Weights of a small transformer language model.
Size: 11 layers, width 192, 3 heads of 64, MLP 768 GELU, vocabulary 528, 5.21M parameters.
Architecture: LayerNorm before each block, biases, tied embeddings.
Training: a variant of Muon for these matrices, 313M tokens, 4775 steps.
MLP neurons of a small language model. Each row is named by its layer, matrix (up: input weights) and neuron, and shows model dimensions 0-127. Each number is 200 + 40 x the weight over its row's rms, rounded and kept within 0 to 999.
After each neuron's rows, "fires on" lists the tokens most often at its 100 highest values on Wikipedia text that the model never trained on. A number after a token or word is its count.

L2.up131,204,161,232,261,215,92,183,183,209,130,248,217,201,184,266,274,263,183,215,155,277,177,210,156,159,191,151,186,203,282,213,232,151,236,172,195,167,142,212,174,219,281,134,213,169,176,160,202,210,211,139,203,234,255,158,184,133,204,152,211,235,240,214,186,64,177,174,309,212,252,177,216,138,180,130,211,228,214,199,159,195,138,175,190,251,190,214,261,205,177,170,210,179,202,191,223,181,275,124,211,133,244,230,270,209,165,227,245,164,194,213,230,210,204,215,223,176,94,218,150,250,186,245,222,214,188,170,233
fires on: "d" 91, " D" 7

L7.up257,169,231,161,215,190,188,185,249,310,170,197,223,218,118,198,154,163,232,178,101,158,262,163,166,202,247,233,249,236,222,178,230,190,225,211,113,166,102,223,227,174,246,198,216,171,203,163,245,285,225,189,229,205,231,166,139,207,167,155,202,227,249,227,177,270,182,196,188,173,187,174,213,179,181,163,196,250,228,172,236,157,235,122,118,211,195,150,244,237,221,238,140,206,218,258,256,173,241,238,160,177,170,223,161,180,204,223,200,218,214,186,164,220,171,194,164,155,258,161,237,199,229,164,235,234,179,238,212
fires on: " f" 88, " F" 11

L3.up170,173,218,244,184,187,239,226,284,286,212,225,186,201,220,249,224,233,204,227,211,174,213,242,245,189,89,126,131,195,106,181,237,154,222,198,228,201,221,185,176,228,122,214,170,219,167,251,244,301,187,173,148,262,185,250,163,214,211,185,243,218,208,209,199,166,240,181,141,243,178,135,133,191,226,241,229,172,257,191,261,140,232,225,205,156,199,233,173,242,166,202,238,137,284,211,204,216,184,205,189,122,226,229,210,148,195,267,236,208,230,236,199,233,191,208,188,282,262,157,168,196,178,265,198,232,191,221,247
fires on: "6" 24, "5" 17, "3" 14, "7" 12, "2" 7, "4" 6

L7.up592,255,186,207,196,157,203,103,194,157,198,237,199,213,229,161,178,91,158,118,228,154,163,253,246,251,159,183,217,245,223,184,163,269,195,223,165,178,189,194,166,165,225,213,174,165,193,179,160,213,176,167,173,193,197,204,117,198,269,217,157,246,179,240,201,202,122,174,157,181,183,248,244,252,163,212,223,123,175,165,218,170,231,193,208,166,175,138,269,265,126,164,163,226,166,180,223,172,186,186,230,214,271,175,230,258,184,192,155,240,249,200,223,269,217,210,240,209,229,251,183,152,211,150,159,235,239,206,203
fires on: "h" 34, "n" 31, "o" 9, " a" 6, "p" 4

L2.up725,221,73,196,269,107,257,186,159,198,208,199,234,226,226,158,183,67,207,156,139,249,238,177,239,217,162,182,155,145,166,207,135,223,135,196,260,197,222,206,223,213,230,202,215,155,150,205,149,157,286,198,205,328,204,194,199,284,228,233,171,237,235,230,181,197,154,232,194,245,181,222,180,198,218,178,265,251,118,174,169,208,211,242,163,158,261,185,210,175,114,228,151,139,240,199,246,126,175,229,198,185,198,192,167,272,160,242,236,185,124,133,189,223,187,206,213,160,154,191,183,235,191,177,192,246,223,215,271
fires on: "ub" 42, "ad" 20, "ort" 7, "ent" 6, "as" 5, "re" 5

L2.up130,224,170,156,193,313,225,193,140,199,181,164,200,125,189,162,137,105,225,149,163,171,220,212,161,287,243,200,185,240,211,208,146,212,230,217,159,222,148,228,195,194,206,236,186,219,154,270,131,240,263,195,263,223,155,167,153,162,131,196,189,196,211,220,131,207,212,176,238,231,194,155,279,190,233,186,135,185,322,255,204,227,244,256,160,203,187,202,253,249,188,252,161,188,199,224,217,213,173,163,191,222,209,157,205,224,195,129,216,227,163,233,227,209,229,141,272,233,183,158,167,263,152,172,224,163,142,137,208
fires on: " l" 78, " L" 13, "ear" 9

L8.up224,212,269,191,205,156,215,145,286,243,197,221,188,238,185,220,276,259,231,205,214,217,216,162,186,110,218,152,240,177,181,234,209,153,197,296,183,240,250,238,237,112,219,215,249,214,231,180,163,194,149,245,252,197,175,184,221,184,242,223,241,231,184,150,176,299,151,212,195,251,236,161,118,156,215,181,192,185,225,178,165,248,146,279,245,206,164,162,297,230,243,169,153,187,220,221,180,214,263,319,180,168,212,164,147,236,163,168,228,191,217,180,178,163,145,184,217,203,190,158,193,283,64,190,141,171,179,281,132
fires on: "ro" 25, "ol" 20, "ap" 9, "b" 6, "o" 5

L3.up165,178,231,148,185,248,177,230,164,172,146,191,226,355,222,260,226,191,188,192,177,201,211,190,149,190,198,255,125,181,224,150,156,160,187,198,215,217,199,143,173,242,195,239,217,160,189,192,184,234,197,198,215,222,200,209,282,185,147,200,114,169,229,215,171,175,231,224,190,125,185,158,223,233,192,166,183,177,210,157,159,214,271,251,282,161,179,142,145,183,178,197,233,199,318,187,202,221,289,157,178,155,158,168,246,184,231,250,189,169,228,196,185,162,171,221,162,170,154,188,167,189,177,171,256,103,210,149,256
fires on: "ol" 79, "in" 21

L2.up58,203,170,216,140,171,211,223,222,263,132,197,133,170,179,134,160,208,173,154,169,69,197,187,208,215,195,234,192,148,153,216,165,144,189,216,160,162,134,215,237,248,278,265,229,213,227,219,153,192,164,292,208,129,207,143,198,177,263,151,112,218,215,205,264,184,239,192,215,164,238,227,175,203,157,147,171,221,236,227,152,230,194,275,269,216,171,174,217,240,134,177,218,207,208,180,189,203,223,196,220,142,196,110,148,166,157,152,203,184,228,252,247,175,215,178,242,146,185,217,276,166,207,218,224,224,209,148,175
fires on: ":" 53, " by" 16, "ot" 9, "le" 7, "R" 4, " R" 4

L2.up115,190,167,205,131,202,205,250,138,200,155,274,224,259,196,283,186,221,218,182,190,217,274,249,169,156,163,211,145,231,203,184,314,190,221,181,237,220,166,204,204,204,182,216,167,143,214,173,156,258,261,184,229,189,284,237,172,193,230,192,201,137,240,226,227,204,123,165,193,217,189,176,234,246,231,287,169,164,184,205,235,193,259,191,201,146,236,203,252,170,166,199,189,134,199,201,149,228,188,185,209,182,258,251,242,169,225,118,250,147,207,151,263,164,183,183,214,226,210,237,207,246,231,256,264,190,193,216,155
fires on: "ur" 32, "ud" 19, "um" 16, "og" 10, "ue" 8, "im" 6

L3.up483,217,138,158,175,178,224,266,149,273,189,210,253,104,202,163,209,170,190,186,190,215,241,258,179,179,269,207,226,205,167,238,142,110,187,154,229,122,215,198,167,208,188,152,208,205,160,203,192,186,231,205,214,303,188,114,260,225,256,240,176,164,168,241,206,176,150,197,169,196,167,150,196,228,209,232,123,238,221,199,150,171,179,153,245,209,166,215,175,234,246,268,213,229,140,194,152,185,201,175,152,162,154,188,156,250,127,198,176,217,126,169,212,212,279,212,201,165,148,158,153,209,242,209,233,289,245,174,213
fires on: "t" 13, "le" 12, "as" 11, "ort" 8, "ame" 7, " is" 7

L2.up422,210,187,231,164,184,168,210,182,239,198,182,231,191,215,225,182,154,101,183,177,353,179,263,245,159,213,160,273,216,182,156,218,112,275,189,177,297,200,144,157,232,165,236,111,276,159,156,220,243,217,228,245,127,144,204,201,254,272,194,128,215,217,219,215,188,157,185,174,194,158,201,235,218,172,179,207,205,161,160,253,178,213,138,203,172,170,254,166,309,190,212,232,254,236,217,188,175,185,232,217,207,203,161,231,188,187,224,179,221,255,232,268,145,193,180,177,160,195,237,279,173,192,180,205,171,216,173,229
fires on: ")" 22, " |" 13, ";" 11, "." 7

L8.up445,159,161,196,269,168,174,202,243,147,232,227,136,170,152,172,195,189,228,188,219,257,200,254,118,208,258,215,222,214,236,161,297,152,207,163,187,240,241,126,197,177,220,175,188,199,238,161,148,174,235,251,222,233,194,195,199,162,279,169,240,201,170,236,191,152,209,223,202,207,241,171,202,182,211,257,205,115,181,182,148,217,230,243,152,188,136,163,207,189,212,180,243,202,158,113,164,162,102,205,206,197,177,105,165,202,158,250,190,160,273,223,215,174,219,214,250,211,225,181,196,271,190,235,257,145,291,194,190
fires on: " |" 60, "k" 17, "g" 10, "an" 5

L8.up321,227,193,234,240,210,195,206,185,186,280,226,192,203,197,132,213,247,122,203,206,152,195,136,135,137,225,173,162,243,185,121,245,187,142,172,204,194,157,216,199,249,186,147,248,192,240,214,173,211,141,231,172,248,206,252,181,254,225,169,214,217,169,164,253,186,206,239,95,188,212,212,211,170,218,269,282,179,180,180,230,233,222,168,167,199,227,270,235,229,242,119,201,311,279,154,187,214,297,103,196,235,249,225,289,222,291,204,168,200,227,169,234,169,216,200,211,189,212,160,266,214,221,181,200,206,217,102,113
fires on: " (" 28, "-" 23, "et" 9, "/" 8, " A" 6, "g" 4

L8.up707,256,167,245,198,171,225,146,203,239,94,235,172,148,234,91,152,132,191,178,225,195,241,255,191,242,269,248,239,185,216,219,208,230,175,213,258,266,191,112,219,264,221,198,252,204,211,183,198,196,164,184,162,174,255,263,224,248,172,166,103,142,172,262,250,235,201,161,165,228,299,225,200,150,219,235,274,173,228,153,194,139,175,217,255,241,225,181,156,182,198,180,205,234,190,151,208,189,243,224,176,174,243,164,121,211,248,219,190,165,122,226,152,182,181,233,237,221,258,239,184,233,230,209,164,260,186,85,207
fires on: "t" 35, "s" 16, "a" 10, "e" 7, " st" 6

L8.up457,181,187,264,212,171,189,151,130,157,187,146,182,190,253,186,142,127,244,231,165,183,185,281,268,190,279,208,237,233,199,186,205,225,186,243,204,170,194,255,215,203,206,218,261,244,198,252,203,169,215,221,147,247,177,256,143,194,210,252,179,182,268,163,247,157,227,236,154,229,193,237,152,268,187,123,259,196,241,162,253,192,178,223,167,240,207,176,234,229,218,158,170,173,167,230,180,163,111,186,214,118,164,236,273,206,165,186,241,209,175,173,229,175,129,267,238,172,263,179,154,231,213,137,118,183,191,244,180
fires on: "ou" 37, "p" 21, "ab" 9, "b" 5

L2.up257,194,214,172,186,186,167,234,222,212,224,196,212,251,203,251,201,194,218,204,174,143,161,209,224,188,264,259,180,204,221,182,185,182,124,228,146,231,192,171,194,305,142,223,194,317,192,198,226,132,150,176,213,243,221,242,206,145,226,157,147,192,200,179,215,185,208,175,249,192,166,260,281,275,217,249,163,265,229,178,205,174,160,184,157,191,145,209,193,229,131,216,234,182,329,225,184,251,222,209,138,194,234,167,214,217,235,172,132,189,189,179,241,171,160,138,148,193,210,206,100,215,213,226,170,178,248,238,204
fires on: "ol" 63, "=" 20, " pro" 8, "ect" 4

L8.up60,205,141,211,123,289,201,169,247,179,165,166,187,135,267,236,187,259,136,247,146,156,204,189,171,282,98,159,167,176,137,231,172,170,194,236,180,239,250,170,218,253,147,185,235,182,274,223,247,170,166,139,241,263,199,158,144,233,237,184,216,234,197,232,257,186,130,220,195,181,179,191,140,208,260,171,240,158,230,268,255,191,197,209,208,185,165,162,248,151,161,203,168,181,187,198,162,266,156,213,190,195,201,196,172,200,163,196,218,171,201,204,172,160,144,151,178,214,221,181,189,226,233,264,222,220,180,259,156
fires on: "o" 18, "um" 12, "b" 12, "ol" 9, "ist" 9, "se" 8

L7.up530,191,204,226,163,219,196,296,238,197,253,237,232,155,172,265,184,174,155,214,157,241,211,166,213,137,223,207,244,155,195,183,239,235,185,225,277,227,148,245,140,164,156,169,128,217,157,218,200,148,108,198,203,197,235,145,213,170,200,222,180,173,211,199,193,214,186,268,190,227,175,253,177,169,238,116,251,229,172,196,179,240,232,190,225,139,152,163,186,179,186,196,169,185,144,185,174,265,225,198,210,190,237,320,209,165,299,208,167,235,233,237,246,198,172,193,192,220,267,165,199,123,191,219,240,212,234,134,203
fires on: "ed" 39, "it" 35, "y" 6, "x" 6

L8.up166,232,186,136,121,134,168,240,256,233,201,169,244,146,225,174,239,190,155,164,276,247,189,208,181,193,212,225,236,175,221,142,138,202,248,192,253,204,204,210,140,241,199,204,131,213,214,148,209,190,223,253,127,183,257,163,243,117,180,275,190,221,193,176,149,265,236,130,193,239,244,255,169,246,235,245,180,211,130,228,256,234,236,137,188,181,195,290,195,156,248,114,156,168,163,168,217,272,167,123,228,209,258,170,247,115,162,167,211,161,295,257,122,209,274,182,257,259,191,236,191,240,181,150,261,199,166,196,166
fires on: "a" 57, "i" 16, "r" 11, "e" 5

L7.up177,266,246,251,143,226,131,154,258,177,146,179,190,174,214,250,184,208,191,244,178,192,259,224,108,186,154,231,188,183,189,227,146,205,198,227,213,152,194,214,182,276,197,142,240,119,158,269,222,213,110,161,215,218,174,164,201,252,177,198,219,206,230,207,168,156,258,178,195,237,220,230,212,213,176,202,129,220,171,213,164,211,201,151,191,254,184,175,158,235,199,190,177,196,138,168,186,272,151,199,232,143,239,204,200,141,284,181,218,239,172,198,247,181,237,250,209,253,209,211,166,198,251,233,254,245,200,160,254
fires on: "n" 17, "ct" 9, "er" 9, "ect" 9, "b" 7, "t" 7

L8.up223,187,203,161,152,199,212,215,250,204,189,278,237,250,177,226,194,243,221,199,201,156,146,273,227,196,157,214,234,211,204,253,250,137,191,140,189,186,218,203,226,227,188,191,199,187,155,237,254,235,211,167,139,202,221,155,162,120,137,172,257,230,187,238,182,194,157,117,267,174,205,133,184,197,223,96,213,184,214,183,299,257,232,126,184,253,210,243,176,232,218,189,278,164,144,153,223,169,224,195,204,168,233,195,252,180,136,207,155,184,236,232,211,181,138,194,173,213,145,170,131,228,242,220,199,176,187,189,189
fires on: " D" 57, " d" 34, "D" 5

L8.up701,183,218,176,236,209,155,246,187,280,178,239,242,169,236,186,172,166,262,142,123,204,203,271,209,187,217,251,316,179,190,291,200,181,153,257,185,212,148,230,184,247,167,192,218,207,192,197,205,134,250,164,181,170,196,263,216,247,226,163,188,192,235,259,220,254,296,209,230,171,120,224,222,214,263,238,191,153,157,181,123,204,152,98,228,130,183,171,181,193,137,245,150,191,161,172,237,206,247,169,153,131,208,162,208,207,211,203,226,179,187,164,186,202,163,178,206,266,252,209,249,268,262,162,254,185,209,202,157
fires on: " f" 35, " F" 13, "7" 12, "6" 7, "3" 5, " h" 5

L8.up116,238,219,218,194,162,246,210,198,181,278,213,192,237,230,161,230,194,259,196,175,185,189,232,220,210,141,203,238,207,167,135,105,200,210,207,282,198,233,234,250,192,229,180,217,226,112,208,168,159,129,261,268,147,184,191,198,280,235,159,211,212,182,148,194,225,231,163,210,152,240,154,202,184,272,182,296,188,256,219,165,161,233,175,147,183,217,195,182,224,142,271,222,159,188,281,199,235,201,273,228,193,182,225,186,177,220,138,173,140,289,201,130,219,85,260,165,168,212,209,184,233,256,233,221,168,213,242,281
fires on: "f" 33, "el" 9, "ol" 8, "in" 8, "est" 7

L3.up675,152,176,191,188,237,257,176,220,166,215,186,183,120,151,204,174,242,217,200,219,222,174,142,232,189,155,212,144,219,206,151,217,157,112,235,115,250,223,250,219,201,248,153,255,276,220,172,213,250,235,215,218,166,186,212,194,191,243,165,205,156,184,211,154,176,124,214,220,199,139,148,140,129,177,156,148,200,251,173,240,164,180,183,162,222,264,207,252,163,249,246,253,181,130,248,157,295,181,209,195,204,185,222,208,177,240,103,111,230,207,205,300,232,255,168,202,166,212,208,199,254,200,229,170,160,196,276,182
fires on: "ch" 26, "l" 13, "c" 8, "b" 6, "v" 6, "ul" 5

L7.up186,200,240,184,171,221,196,126,224,240,231,207,220,178,185,174,187,98,252,242,234,216,263,226,227,224,205,302,242,226,156,134,180,201,242,247,128,138,176,157,203,178,174,222,200,169,167,154,226,250,218,237,211,191,214,164,160,180,113,210,267,199,242,198,189,210,241,185,163,165,176,213,171,179,202,167,290,192,216,271,224,262,206,174,181,225,131,162,208,180,211,204,187,159,315,183,204,203,203,167,156,158,188,195,231,128,143,229,268,225,180,206,197,196,245,246,207,138,247,192,204,180,228,238,211,253,221,202,244
fires on: " re" 63, " F" 10, " f" 8, "re" 8

L7.up299,130,158,152,172,211,290,182,228,146,233,255,245,243,164,251,205,250,190,191,161,206,210,194,189,182,180,88,262,178,246,244,209,193,198,204,170,237,178,100,208,183,191,227,181,197,184,222,312,254,193,207,178,163,210,226,193,201,202,228,218,218,311,164,170,256,254,211,111,203,224,194,164,164,149,195,212,232,204,249,263,121,145,159,299,204,195,242,166,200,205,153,186,253,233,117,198,203,185,153,152,212,162,156,155,217,158,192,234,164,236,214,252,184,233,188,192,122,217,258,152,249,166,189,84,188,278,216,163
fires on: "f" 20, "as" 10, "x" 9, "ical" 9, "al" 7

L7.up287,256,218,211,261,190,214,216,212,235,134,188,228,316,170,223,192,262,164,150,216,179,228,139,145,129,221,199,102,220,241,124,133,262,192,217,179,283,215,183,169,199,238,215,186,143,181,243,209,148,182,212,276,171,255,176,244,192,212,176,154,193,185,256,134,254,187,199,248,170,185,148,173,190,184,197,160,230,165,189,177,248,217,222,145,180,266,210,185,186,217,160,186,165,188,216,193,176,303,279,212,143,213,178,154,128,228,256,218,181,238,212,151,226,149,280,189,166,220,172,177,153,205,218,194,209,212,331,275
fires on: "d" 31, "il" 15, "ch" 14, "r" 11, "ol" 6

L8.up109,279,177,210,215,198,229,192,207,214,228,201,198,231,196,219,156,219,128,189,214,206,243,154,122,265,243,178,256,214,261,156,224,215,196,172,286,124,162,265,120,204,204,143,292,165,209,167,234,228,182,155,174,158,236,266,218,232,163,144,143,180,189,181,142,188,230,248,147,245,188,149,198,162,181,289,134,151,254,171,249,157,263,183,224,196,191,118,232,189,172,127,221,198,155,196,196,221,252,192,170,202,174,208,281,135,257,206,139,211,200,138,118,238,228,277,207,237,267,173,196,183,162,167,207,207,207,228,178
fires on: " (" 84, "(" 7, "-" 4

L7.up335,242,236,237,236,206,135,197,219,250,97,111,255,191,260,287,189,210,182,183,207,137,228,155,214,289,223,185,195,139,187,121,182,248,233,214,175,200,172,154,181,261,211,226,214,163,202,173,247,224,209,184,162,173,187,178,141,151,193,137,150,222,124,195,196,244,218,121,152,176,169,141,185,176,165,183,198,153,211,219,204,223,219,171,228,190,206,301,236,160,233,225,129,148,191,145,162,179,250,238,185,135,175,153,229,154,237,201,194,236,215,266,168,169,193,189,216,248,213,231,177,255,237,203,217,169,155,198,199
fires on: "e" 20, "f" 14, "qu" 13, "h" 11, "le" 7, "r" 5

L8.up449,180,221,192,268,127,296,196,195,239,199,251,153,219,200,229,200,212,208,182,196,217,162,180,116,242,158,215,156,162,202,185,172,221,152,237,171,169,250,169,191,195,253,225,188,186,213,219,168,207,117,152,231,266,166,182,156,210,164,204,157,259,243,229,192,242,145,143,158,187,189,223,157,215,188,169,290,109,184,162,239,196,152,165,180,205,240,222,226,177,171,148,204,184,187,176,229,190,115,120,225,205,232,185,196,220,174,201,186,180,180,236,234,212,178,177,265,236,227,130,149,163,150,165,232,210,215,274,205
fires on: "ld" 19, " on" 13, "ri" 12, "n" 12, "h" 5, "us" 5

L8.up24,248,127,228,203,186,213,202,209,209,250,142,232,202,188,233,245,161,96,228,208,267,146,208,215,169,200,240,216,275,143,166,223,230,213,236,234,214,192,264,154,158,227,134,190,224,215,266,233,219,231,237,200,237,181,207,170,232,226,151,149,210,132,179,209,224,159,189,166,249,190,214,140,165,216,146,228,224,138,158,231,184,284,174,174,168,111,218,264,173,141,253,182,165,161,149,152,203,236,183,159,169,188,155,272,173,299,185,185,164,228,228,226,272,228,189,208,187,263,222,149,101,158,258,223,196,198,152,218
fires on: "r" 29, "ur" 17, "y" 11, "it" 5

L8.up575,239,194,202,135,192,244,190,177,142,166,233,127,174,190,241,183,161,185,164,135,206,157,167,191,192,241,255,208,183,205,199,241,192,181,242,172,230,173,105,117,127,199,286,231,163,161,169,196,189,209,251,158,196,154,156,172,221,220,156,179,217,141,176,190,162,225,239,189,215,156,221,177,155,328,261,170,277,285,297,215,200,245,206,133,184,77,276,233,223,226,252,222,194,220,220,225,234,244,230,232,243,275,159,207,235,177,213,247,199,237,216,201,224,184,207,231,265,169,194,207,265,203,216,136,159,273,181,166
fires on: " l" 14, "il" 13, "=" 11, "2" 9, "u" 9

L2.up739,184,232,178,243,254,173,183,196,197,156,218,162,240,170,212,268,94,135,176,168,218,227,212,179,229,222,182,289,194,195,159,174,187,225,183,189,202,222,89,195,230,220,144,192,251,184,231,204,155,191,160,194,221,232,244,296,197,216,216,179,240,151,179,206,126,236,260,137,193,223,171,169,177,215,178,228,205,222,169,234,213,206,277,191,240,278,168,139,227,226,263,175,189,197,165,208,254,208,259,232,145,155,200,162,195,242,262,251,230,182,220,139,173,181,198,270,214,233,170,150,270,214,241,196,197,181,166,135
fires on: " st" 72, " St" 27

L2.up323,146,149,189,280,194,233,174,218,180,241,236,269,245,240,210,172,190,219,205,179,192,202,174,214,242,196,210,234,164,238,194,188,221,251,265,178,234,244,224,121,207,222,206,138,224,195,142,172,239,166,177,132,237,183,222,246,183,216,186,173,245,139,292,140,139,190,149,126,246,189,207,162,227,186,144,125,250,132,249,259,211,297,175,186,87,266,180,209,210,188,195,206,198,226,232,188,174,141,162,205,145,161,183,200,191,231,229,265,243,184,213,236,116,200,169,285,180,197,214,211,196,191,213,179,258,249,212,135
fires on: "ul" 29, "as" 13, "ac" 12, "um" 6, "ic" 5, "le" 5

L2.up754,151,187,217,195,190,228,226,185,261,270,214,206,191,175,243,192,237,185,151,175,249,181,199,212,143,182,175,131,188,141,192,234,196,204,207,212,200,209,180,157,127,151,196,168,242,253,146,161,144,161,153,180,214,225,278,95,227,200,189,222,178,217,255,212,189,187,192,219,247,99,132,167,170,228,153,218,151,206,163,252,280,163,228,236,193,261,162,205,257,188,199,237,203,230,170,197,215,226,212,130,178,196,176,247,145,215,130,214,223,237,236,258,243,209,239,220,258,175,204,182,93,140,246,218,275,217,263,167
fires on: " of" 27, "5" 20, "4" 14, "2" 13, "3" 10, "o" 6

L7.up472,203,195,226,185,181,201,184,289,144,157,171,216,201,101,166,212,187,232,145,270,237,262,180,182,200,235,156,199,241,153,227,254,161,173,198,233,171,167,162,170,159,177,142,130,155,218,254,165,198,209,214,174,219,203,206,198,241,178,162,263,222,233,200,203,197,121,297,209,190,274,136,158,206,198,161,231,235,265,173,209,157,218,162,217,134,186,194,150,233,236,200,177,104,195,213,154,226,156,137,229,211,207,198,191,265,184,219,249,219,182,203,179,239,231,206,286,242,265,249,189,219,223,230,206,106,239,252,208
fires on: " |" 34, " the" 15, "ew" 9, "ong" 6, "g" 5, "N" 5

L2.up464,161,191,228,87,285,189,163,191,154,207,242,179,257,247,205,262,192,251,188,176,209,224,154,228,139,237,233,68,177,213,130,150,179,296,163,169,240,152,204,188,204,211,228,162,178,165,163,221,243,205,178,230,210,219,217,244,208,181,142,204,189,206,217,218,165,220,214,215,202,127,150,173,200,262,220,178,135,209,267,208,221,155,175,234,199,173,164,192,208,266,293,229,250,220,225,175,240,230,280,221,157,189,156,215,213,216,162,167,174,210,145,200,183,164,225,139,231,267,187,186,175,183,267,183,190,193,236,181
fires on: "ol" 99

L7.up241,142,219,178,178,158,223,277,185,261,207,136,187,196,232,212,215,252,232,131,205,192,267,131,293,229,206,155,225,228,170,222,267,34,248,223,246,199,161,188,245,220,191,233,171,186,191,231,181,223,239,195,195,273,218,226,182,239,220,172,186,207,113,217,261,285,223,174,134,210,204,203,183,196,122,182,179,194,194,208,227,179,298,177,213,196,238,215,201,154,194,119,200,193,235,214,206,194,229,193,173,214,214,270,137,194,176,266,135,160,167,254,176,226,202,214,214,238,132,184,239,205,231,215,202,226,259,229,245
fires on: " " 42, " W" 5, " S" 4, "2" 4, " |\n" 4, " M" 4

L7.up397,194,204,158,139,299,244,232,172,213,187,175,196,233,215,189,247,256,178,165,199,197,161,227,295,259,180,165,232,218,193,168,84,116,221,270,226,294,199,238,206,237,206,241,191,150,162,201,264,170,239,165,225,215,188,219,208,239,214,162,118,217,203,154,245,203,244,173,227,237,170,204,175,224,265,218,154,210,331,255,213,207,234,227,241,152,110,202,194,199,199,244,160,190,183,203,245,140,166,185,215,184,212,171,200,188,201,199,231,205,215,226,189,219,91,180,177,240,210,125,174,225,196,184,201,164,210,254,248
fires on: " l" 70, "ol" 19, " L" 10

L2.up515,156,174,220,170,221,245,138,217,205,174,202,134,122,113,169,227,189,175,148,216,206,182,106,219,224,117,251,192,251,168,235,227,247,192,194,204,245,183,204,226,264,225,288,197,129,241,169,165,210,251,216,201,183,181,266,256,153,221,171,186,250,164,187,217,245,206,270,176,197,195,127,157,233,134,178,110,190,210,223,187,211,138,211,238,192,202,215,230,239,189,251,184,233,222,215,174,196,226,141,256,172,248,167,204,159,194,174,129,206,182,137,278,202,160,141,211,194,128,179,179,179,171,256,182,212,160,104,195
fires on: "ers" 30, ":" 12, " by" 11, "20" 7, "\"" 6, " " 6

L8.up126,162,189,173,196,209,215,193,163,208,207,242,265,107,169,250,199,266,209,220,174,208,91,149,258,218,164,196,193,174,191,212,184,183,186,231,189,181,178,261,181,245,194,229,141,157,214,189,211,242,248,172,230,146,215,167,149,169,206,158,198,202,233,284,204,166,216,243,179,235,245,151,224,125,230,190,239,231,179,185,290,139,158,125,168,225,246,220,223,186,232,140,268,147,212,276,114,226,258,147,192,196,176,227,204,175,191,250,233,206,158,163,238,136,245,138,208,247,238,248,238,179,181,213,229,195,175,161,196
fires on: "v" 38, "ig" 13, "um" 9, "l" 6

L3.up406,235,226,158,214,174,235,247,217,225,232,211,246,220,155,184,230,155,271,149,131,307,210,243,177,208,190,254,257,179,162,242,218,181,251,196,142,237,207,239,175,225,250,174,178,174,88,201,196,213,285,260,229,212,215,208,236,219,147,202,186,199,232,194,178,181,177,182,185,163,251,193,239,218,211,171,147,150,253,186,212,241,211,95,223,206,206,187,170,243,166,245,190,185,198,173,224,176,262,160,115,90,152,134,256,186,199,215,208,172,147,202,237,206,186,189,174,203,218,199,221,255,227,147,154,225,189,263,273
fires on: " F" 45, " f" 45, "F" 6

L8.up760,262,189,286,145,199,139,237,300,172,239,157,171,161,231,229,170,192,235,154,188,185,207,178,160,149,217,201,196,164,232,191,256,212,191,222,226,155,155,168,178,222,233,195,207,111,165,232,179,263,220,234,185,258,167,249,218,148,174,173,163,188,191,174,211,185,329,265,202,213,191,253,243,165,74,186,206,192,169,225,207,194,251,161,177,128,174,213,141,179,203,239,164,244,196,188,146,267,282,262,190,206,212,166,224,145,194,221,216,196,198,232,175,166,170,220,217,294,172,179,117,232,214,220,240,156,179,222,162
fires on: "r" 52, "d" 7, "ort" 5, "t" 5, "ect" 4

L2.up746,185,139,142,218,192,219,141,216,161,230,244,228,162,172,141,239,150,180,203,241,137,190,163,233,196,207,238,177,165,186,225,230,77,246,140,275,203,133,222,272,195,263,185,164,223,137,171,154,203,173,247,151,184,240,228,263,223,276,209,182,235,142,205,202,243,136,215,235,203,213,158,196,219,198,226,226,173,201,163,202,166,194,175,233,247,183,199,215,237,204,159,271,245,188,183,211,253,163,178,197,213,216,151,184,134,260,202,142,211,105,228,332,238,181,218,218,134,123,188,226,231,245,234,183,167,168,230,209
fires on: " |" 29, "a" 25, "an" 5

L7.up396,274,258,148,182,195,287,222,175,220,251,257,200,106,157,198,241,205,206,273,181,238,221,212,218,188,192,169,214,185,200,302,212,232,96,250,162,222,240,145,231,242,266,150,156,266,216,187,217,222,148,179,246,141,99,255,171,139,205,261,208,215,204,285,167,159,209,247,183,150,229,169,182,129,189,166,245,231,217,173,273,173,135,250,196,161,229,206,137,177,197,204,191,230,132,138,153,245,202,193,207,208,186,231,225,246,219,194,197,137,218,224,182,165,224,189,236,292,207,165,200,217,198,148,236,253,156,248,174
fires on: "an" 39, " J" 13, "us" 8, "ed" 7, "p" 6

L8.up378,195,98,207,180,127,235,242,178,207,214,266,245,208,206,278,245,207,233,240,120,191,142,171,186,201,218,181,209,201,227,255,198,181,130,225,230,206,265,206,256,225,157,239,153,195,120,228,150,203,202,171,187,207,134,235,146,150,158,145,207,209,205,169,197,196,230,198,286,147,190,189,242,119,199,183,212,248,174,201,247,206,121,203,210,233,243,182,136,196,244,254,191,173,199,220,184,209,219,168,175,181,232,169,210,176,246,208,243,233,274,179,148,227,159,177,250,191,172,236,175,196,305,271,215,163,240,195,223
fires on: " " 84, " D" 8, " d" 4